Weights of a small GPT-style language model, trained from scratch on English Wikipedia.
Size: width 256, MLP 1024 GELU, vocabulary 1462.
Architecture: LayerNorm before each block, untied embeddings, capped logits.
Training: a variant of Muon for these matrices, 380M tokens, 10044 steps.
MLP neurons of a small language model. Each row is named by its layer, matrix (up: input weights; down: output weights) and neuron, and shows model dimensions 16-207. Each number is 128 + 32 x the weight over its row's rms, rounded and kept within 0 to 255. Numbers have three digits each.
Before each neuron's rows, "fires on" lists the tokens most often at its 100 highest values on Wikipedia text that the model never trained on.

fires on: "t", "ine", "ium", "ince", "ate", "al"
L5.up915:144099158084053129207139077090114123133140192106116155172138066142100093154150137204158044134123141102134085088139148166147176119096133132130077113151142124151108073150116046144128137140179156131168122177143178146123098111109135144200155125144077117139131116107117119147133123128108143164106085160119126103153145082111081103155164128137130071164167102138110115193154101155157141116153187161134100103168182164033129131146129129144118123132113081159134106101127125148145104096125114128151099107092099102129078134158141124122090140162132077125170100120135066139109096171111164138
L5.down915:073130135054167193132132137139149159170136115159161132121117153106134114148092187108145108105108121123136149203073114074151171124108123143144121085142120112121143141138108130128180123131192185153078130158182145117062081115097119101133132127104113136103108128088166119132181130138147167174144138127109106192120128123139123146118139128119120129198076057086121129099168081179130120050039095104142123120122123063135123085175154084141137118184099097165130173107127122076171126153155120149154139105137142140126130176173167160152120108159146117075175143127099152103156117124156122110

fires on: " under", "at", "re", "-"
L8.up5:142152145135105134105095144143154133152118161150144088113126102179170130139125165116145065169129140103121170137162165143129177139105087089169150114057138103176090129113104164183115138116116117108146074114119110100141107095126113135113134083110111140143084189115129109065071118161086102150084098143154140107071123137171124126134136111112160120143160163137185103126123142149065112132177106159121120149150104120118130009109121095123124149130151098107137167147100114115077132162175161172141092128114079111137063139135118177134070151118052103135093150111114066180154090159053130089
L8.down5:151156092092097111136139148157120182109123131087139149139143050095084122137041137134105121165112098104130145093123134162197122195125112132124120136081121142118132038158111158152122116041169103164145071160103163134135126111182130119103116126130179087129098110132141104082110102100126095175066148112168078151151154184111136136120146167100068154164129093158148150177111170123105142164082108146167093144137099118121144170121143131119194125131126135120130105144152121167124140198128134125170189084168105168165148107112120101095196194085090116084159130049147129167127089111185122087

fires on: "re", "or", "ied", "at", "ail", "w"
L5.up947:159162143095092119100053178151146117145129156140130088153160107177109181114085146207120106143157103125087108181154141121137078125141155163166137121045134087094171115136150129173086191157098078098129131208113152142161134119115129120111134121166136068127105149092183155066095138121144086140150151154169146162124131169122100099104155134092170134118090079127153140103121141134141156075172154144114203157162111108068125141145179141119146097084163159143146106150121124147124103130084147212088140162126159063141130182150105202186116129086147138189091120097150083130125126168119128140
L5.down947:108195141094122091120109110199116090081095180108148146152118093151148090135121111151181118166149115153096109134085155149111119177086110145079173141140119142163135072108150112137091136106159079113118146122127108099119111176114100125115089105130130163173081084073129090078170121171121125089145112064158108162142141181156107130143138098121155134074200112125113150087164123168081109079107138094117105177114175116115160171108115143130164108098181114082159133193124122147136122150150146117104129115128152105170192082145148135158149154084081182162115072170157085140136072082086123146

fires on: "inal", "oun", ",", "ation", "up", " Ass"
L3.up10:105148115114167131120122122117089109142121149159123112132140134152087134060141107147112068095185167158159127158149106109176124145056106201117113154145164108130090117108096120156145178081131139096162114154111159108115112133124153091172095144091228135156161087082106112136095131123122137117130116111161079137150165057116138168190103077094092076071165111125083107133104153137097168191173076138160145114154086120152196124111149191078126129161104179120158102109106130090108172156125133110072180121080111149132213110209138179131115108174117127137145118153104110180043102150161085071
L3.down10:078124095113131083109117140127103109051103124086128141138091151122099080098111062090128109121088127149129092116192101100117162097095147101149105131090117138061117152145151136167138092140100190171166167133097129096161166143153154146146212146116161126157109136097155067126147100134117131111094049128116093071128157222065115134207149148114146098144104092139084114169076126112114102175165136097143118133186110139142142148168138144100097126100104220151191068144085152153159185145120147143107069108079117143124153124101147134121173137078170092149116140142137077119118106126159101116

fires on: " to", "r", "ong", "or", " of"
L5.up730:124124121159119127125086097104108092148200092223094106076121196119129121088109115138148175145122069192171059168101144051175136074073187103134142116146146134090173159074089147126144115147158145093090082119065130149150121136099134185129128084133173116178140106148100111089151115169083094139187119124160133137115116099134087105060152090138120122143142118127097083097133128138141145086175148176127236120159159105127109153113091092112134124103074193123047112162135154152193100109104130169144150141144156114161108137151167063093102092118078158149094088116085143128052095144115113086
L5.down730:164123094092206106127124150161142103252201154174096123167056064131064125076130166077166124184113128144132136095154130082158146095116137107147139085121109113132095102123162164114131114112119173116139168137074140115133078139081127163079187075117129080183144104108123116147111102095126122123170117096126126076099154169118088128139173122121087131096127166161163137172103080119127121102172111131111165157133127115158151103117186103074157093181101140171066145140157101103182156147144105189147170118072133181186143108178128097110145148131213099105116142100134130124085119149103120117

fires on: "o", "ol", "e", "ose", "ens", "ing"
L6.up71:089172148137162141158152084120091210128219173076127117166097104107101174079081050136190115074092122100170134181138113146130131137152115125106117153140119084138108160091081176106055123087136134141093157189160147186134111178129118162121121161143137141155130096135118121120188137118085117113182110080194143136154170157125127116075125142138140106080178116114134157120120169099135113129141117155121143163167107109105136146092106130219174107157166119095060160123134163125144155159174131153100159123139099065143128129088149096140136171148044122103057078127087099101131164150157097165
L6.down71:138098153045166134130100114148091114109151173105160115127100047147112165118050072091149191143139135107128112115101115170117089136134111152102119146142115102104111119203144165127081118110116126130105150153077036147107099168133134161170143144120230122138139142117136144122077137157128143146107118167157119215055142162144124134098146164134151140147172172156143161145125081126135104139119154127119103045200130134118193128130146101123096116168118172099079182158162090140098112107140154108100126102097153152109138198218104171082160163127165121065132096144129123159083116100096140156

fires on: "ate", "t", " under", "om", "us", "on"
L5.up809:152063161050110060174113143101140100142043121119144075169100128101094122154128117165194109129137132059173181082116123129163133084122141144136036124092096148095117097123117160065137138106159087129145161123145158118202123107112130117173190141142136141160085119124116146119151125112166159137156112122137166156173148100102156129148129071174112072178142127168088088170134103103122154068166149090119038090176132091111167132080174191119164097150100080164170160138177090088078168127108127124100121173118176096113144089158127180141089123133163136158150130109200129132154080129128122165
L5.down809:175133103128160127091095062131165129074152118132191126134112066124124112127164099126109121156122092084126150084124044206150185170158108083111095175162081088147154120151121146157129176142131110168158153114114132171141170139109119147112119114113117112147128109123095133137128104076099153156097120141166091171134139048163142182165105082133101101132136136146102117154106178131143114161087070128150188197120116141122087162140124105149100192066119110118122142114104169107121136119154073154126046100086121131081121128150138117108145128116126166197163159134149153119120111181121121107

fires on: "our", "A", "and", "K", " Division", " War"
L6.up1002:139043152147106187116101071146135161168119106116108146112057183121080110183131068141136139129074166136129129119099139113121136150114139108176195160099149133118130096128147172076116137153084121072111142145204082106177179129138190140102089160110118135102127107125126087083169157086130138198151104143144082128128121129065130139138086119095132118130197144161115077162130149098099118141166091162101173165102119153076137140101106152161170068169081117165102152104163163188178116173190157151123199116132137125107133065098133168095136190152117079063184126121096088163105167140165109103
L6.down1002:096104065137179131166113083135182115156133125138128104091094130150065062072146167141144143215102121146123100187091180139096174073066097158147124063116118104126171072091179146124143073171130106138119101117170101174096174143139136087138101139119119098140080119142127181142151157112108137164062065152118099112113085149164134181141118090159188115136168100078058074163131151114129155066109143182112124128206171121146115174144132105171126118128108140167147175128137131139120137120122143124144174089129103145166163128123118127128065122130096151131111130125107091066044115099130124072

fires on: " War", "ade", " Division", "ar", " District", " name"
L5.up534:100130162179145156095121062152218150129208133151091140142211153164112177155120154146099160119226146141105130131134200116161096133129094108193154157077096137130136125139170164133163145156172084116119064119173090144112111131144161161113140168152143101114119136139099125122137122108080142120096062156138191140132132102136130136129155162133142114101124118168103090186116148137164084116178059134126132141157127133151110096101107168154127050168109147142105182188120164124143168154153101110146188145050155091166131161127068203142070135158125141162163102156111093100111201120132129099
L5.down534:091128140140109104093118111160170165082169102140136106108174173118107161159129152138176143137158110154124167113134160151183070094131118066132174152065073099097110110109166177138136111084158130124044101145205042160107212149130126149094139149219127132128175134138139128160099089089084106152103109094169145187118115121147155171121108113142175125062193166136105085144148121116140117127186141116124101097178139158131145112152145115121073063080100128092111175122150151170111177125165128058152170153088115061141102121142106154168102101186138160180120112135121090172081154108121128083

fires on: "er", "ow", "p", "r", "l", "ro"
L4.up783:196169106140178123114109089084056067149158158133142098110122160117149166168119159104130150145132128025200083102122109105165110131116104098135206128095129137159105114155169140077154102119076124136224145174146103126104144121147121100098129165100112124158072126156166220168184146169167095160120098073123127141135156170165138155142061125164150141117150068112148211108122093099178110060159076140134116146139155111099128112113049119149094092122190078134155134165146106213132141130157147137108142091144091137043108136125124098163153111120081171086153117145115118115143073171089166125
L4.down783:157109131132105151177117151156147164082135102129109107125172087088146130099132137118184147140174116129196108119178167140170068071142145159117088096110096067106055087214149151056151143165166105136148117158112223169128150136137169158081128148217117123061078120128152162112126162177128127151114136131138084143119084137143140092163139194146116136109168101116132183112090123157127122141152104130135040074144091180139053166143180148150122104111104183077093096156140090116119168134075097114136117107132173117132138122154076161154108113136159108130147108137146132130133117154116086130

fires on: ",", " exp"
L9.up88:109168085161105126078081057097101136127157180124164123133133076143120131097101120149089113108159124086151082092133193109122166101109171066157110146115208106143137158131085134138049161135057128164150087150145165112081090143089127155232105156117101137130133122109140114132138153163126086135154125194176086150143171111187152148126155132096141140130150092137100149105116217127206151147072110147117169124125109082102128126100150152127122190112131140155155131161163102109105114095172084095100198153092128133060173079160118102086123178173150124114120095152114107094124184162088077135
L9.down88:128120092130116048124108054131130121092098131187146137109139239123111164106151091082148128152110117060081133102135091149124203144096096135142180084147127118109174110143196106108165154143086172142150104118118102134124146123106127128146124134141161143084112180121140115127119203114130052132098108115132128106165131148121227163133106145175136165159141104152129168154100162076083119150090141146068165099190094113099150124093148102099133132102104198139182124141121107091162085150084146118165195079150113120123088150129061187119121085133130097122107131131143117157129152114135149108

fires on: "o", "e", "a", "i", " de"
L9.up92:155150177086106121192130126128161110148114129089122119195135160106152117143136089115107091107104109101188055174106132134135073097100170142113120180157172129159107161142075087101116135162106130102144155113146094160173137206101110154167128173118095160154136108134093115142123165072086059090149066140138131165079139071135100162129165091169116137164160193067126068108111160140111119146088135125047099109147120140122109174137111131112128165158090130085103144051162107158118093160132167137058162102111062100135110095130128116153146126128117105184090119077125078133157098163137097180
L9.down92:141119166128105092140059110123080163138108115085167127052134142206123097195189083161159055086164131116101116110148151122086125129158141088119126165084185129088169115161127109155059152110212079094097106102180125118205124211161122127137163164098109164095176122155102081081107098153110150084114130105150121158143159163187121113159147158156132126127164157192123175151103098143144122119134079087150139058162167079146094074123122131165112155120167122134170130118109112103123118113143165163130118129123136149117138129129099132088143064185095043071168153177105141160114148184208135159

fires on: " up", "ong", "ack", "ow", "r"
L3.up867:147126137166086179113073086144095157135129121170149131129128125135141128163129081098059152092080138116147096097084150123165100134087132167113160140108170141198157162131142173067124134089148154136152102174063094102143106097128095185109120141106137152136094147175108165105106126215208111146121137149148129128089118144153099111144113200152165115115127120137085170065099168087124145119194089135111130122115150156110193171134097118060101134146139120149068078129183131142150136144098111085101098086144114124127131103077134060167073083151063158113139100051187080139089199136126081160
L3.down867:185115178132150124158135123138075155141172134148128153148125105171077164087121134068064151135140163134159138144129080107114111148088157105136104122119150125117075089150185152103126072155114130130147162139132134077116121130117089123081151106127146141128099110071070156146164096101157079117081124141086121113111135135136169110124099167146115109151140115150113145059109171151116142111188156104119174122123134156075127097135168062100107169156138114132074137255143175131163141103097075205076080130097139128149124067118067110071128075192111170071112170098163175081136116105147139168

fires on: "qu", "l", "f", "old", "rid", "c"
L6.up780:144139191118161056187156158147084149172107118121203062138165120164111132141180083140195066133110083174085115086150191151126077160140142079144177124097084088140131163143191107119130218138131136122075095116091114118186161073110179139127144116132099113142150133143073077126116152107159129153073117110162168147130138160114128117156099096095127132139171116156178098159157084137084115078112049108126117126147146145097037139092127109159142123145122110125132145114109090181136135105172099151064102148187137119139159141134119085180084139106121140059097103148144121118099064151172107118
L6.down780:152131150142089058072108127111102148167100162114101139094159139129178155162138177179173173134148111100101132138126154093138106154156105109170123166132097113079119148098149149167123128095179166139128093122105162065156114111189063084156081138087096117193145178168176117148129142112095082182120157093121141143175163129182118122185189076104104149157141174104114134224103130156148094078130136152169112090099135094139094090163110160161128123083158102159122163110125091154083142127092112105140158142111106112129079134164128106043152164139110135054190130074109157154093127133126109071

fires on: "b", "e", "ach", "ing", "ith"
L5.up659:061153164113183112124109164199115156138216172118124125208058121156155139139139079149124125132125130130135095156068109148138098154158136167118131188086162099117117091099089130175145157100098100115139094194079082194145173128135084166073122158113156154195116147225136137178131105171066093119140139107161168100106167111153133166139123122138128133125105123144156144092167156163129121152125171153103083155073100138102086113156102140122124112170132064090158118112133107161177130085175105118103079118120128078177098149132110144153100176117111134118081108093173204120143174137136161120
L5.down659:179083112066104106114119094100172165137163141157093155126177138175099103113121147124142130159131122175167164162089118117188124118098100138172113095142163108163144169148158167126116165106094137120071139103147115135197138102117101091153133145136161153103085045061150121140033106114167110162138175114118081116154075168147172118125137138126122146088127130074075110170067073083126112107126159143150117135146122114084150189106155139175095139135085150190141140137133191131186158134134082147100194165148188133089130101157142144064138074103112064152104122045139095154147147115105083135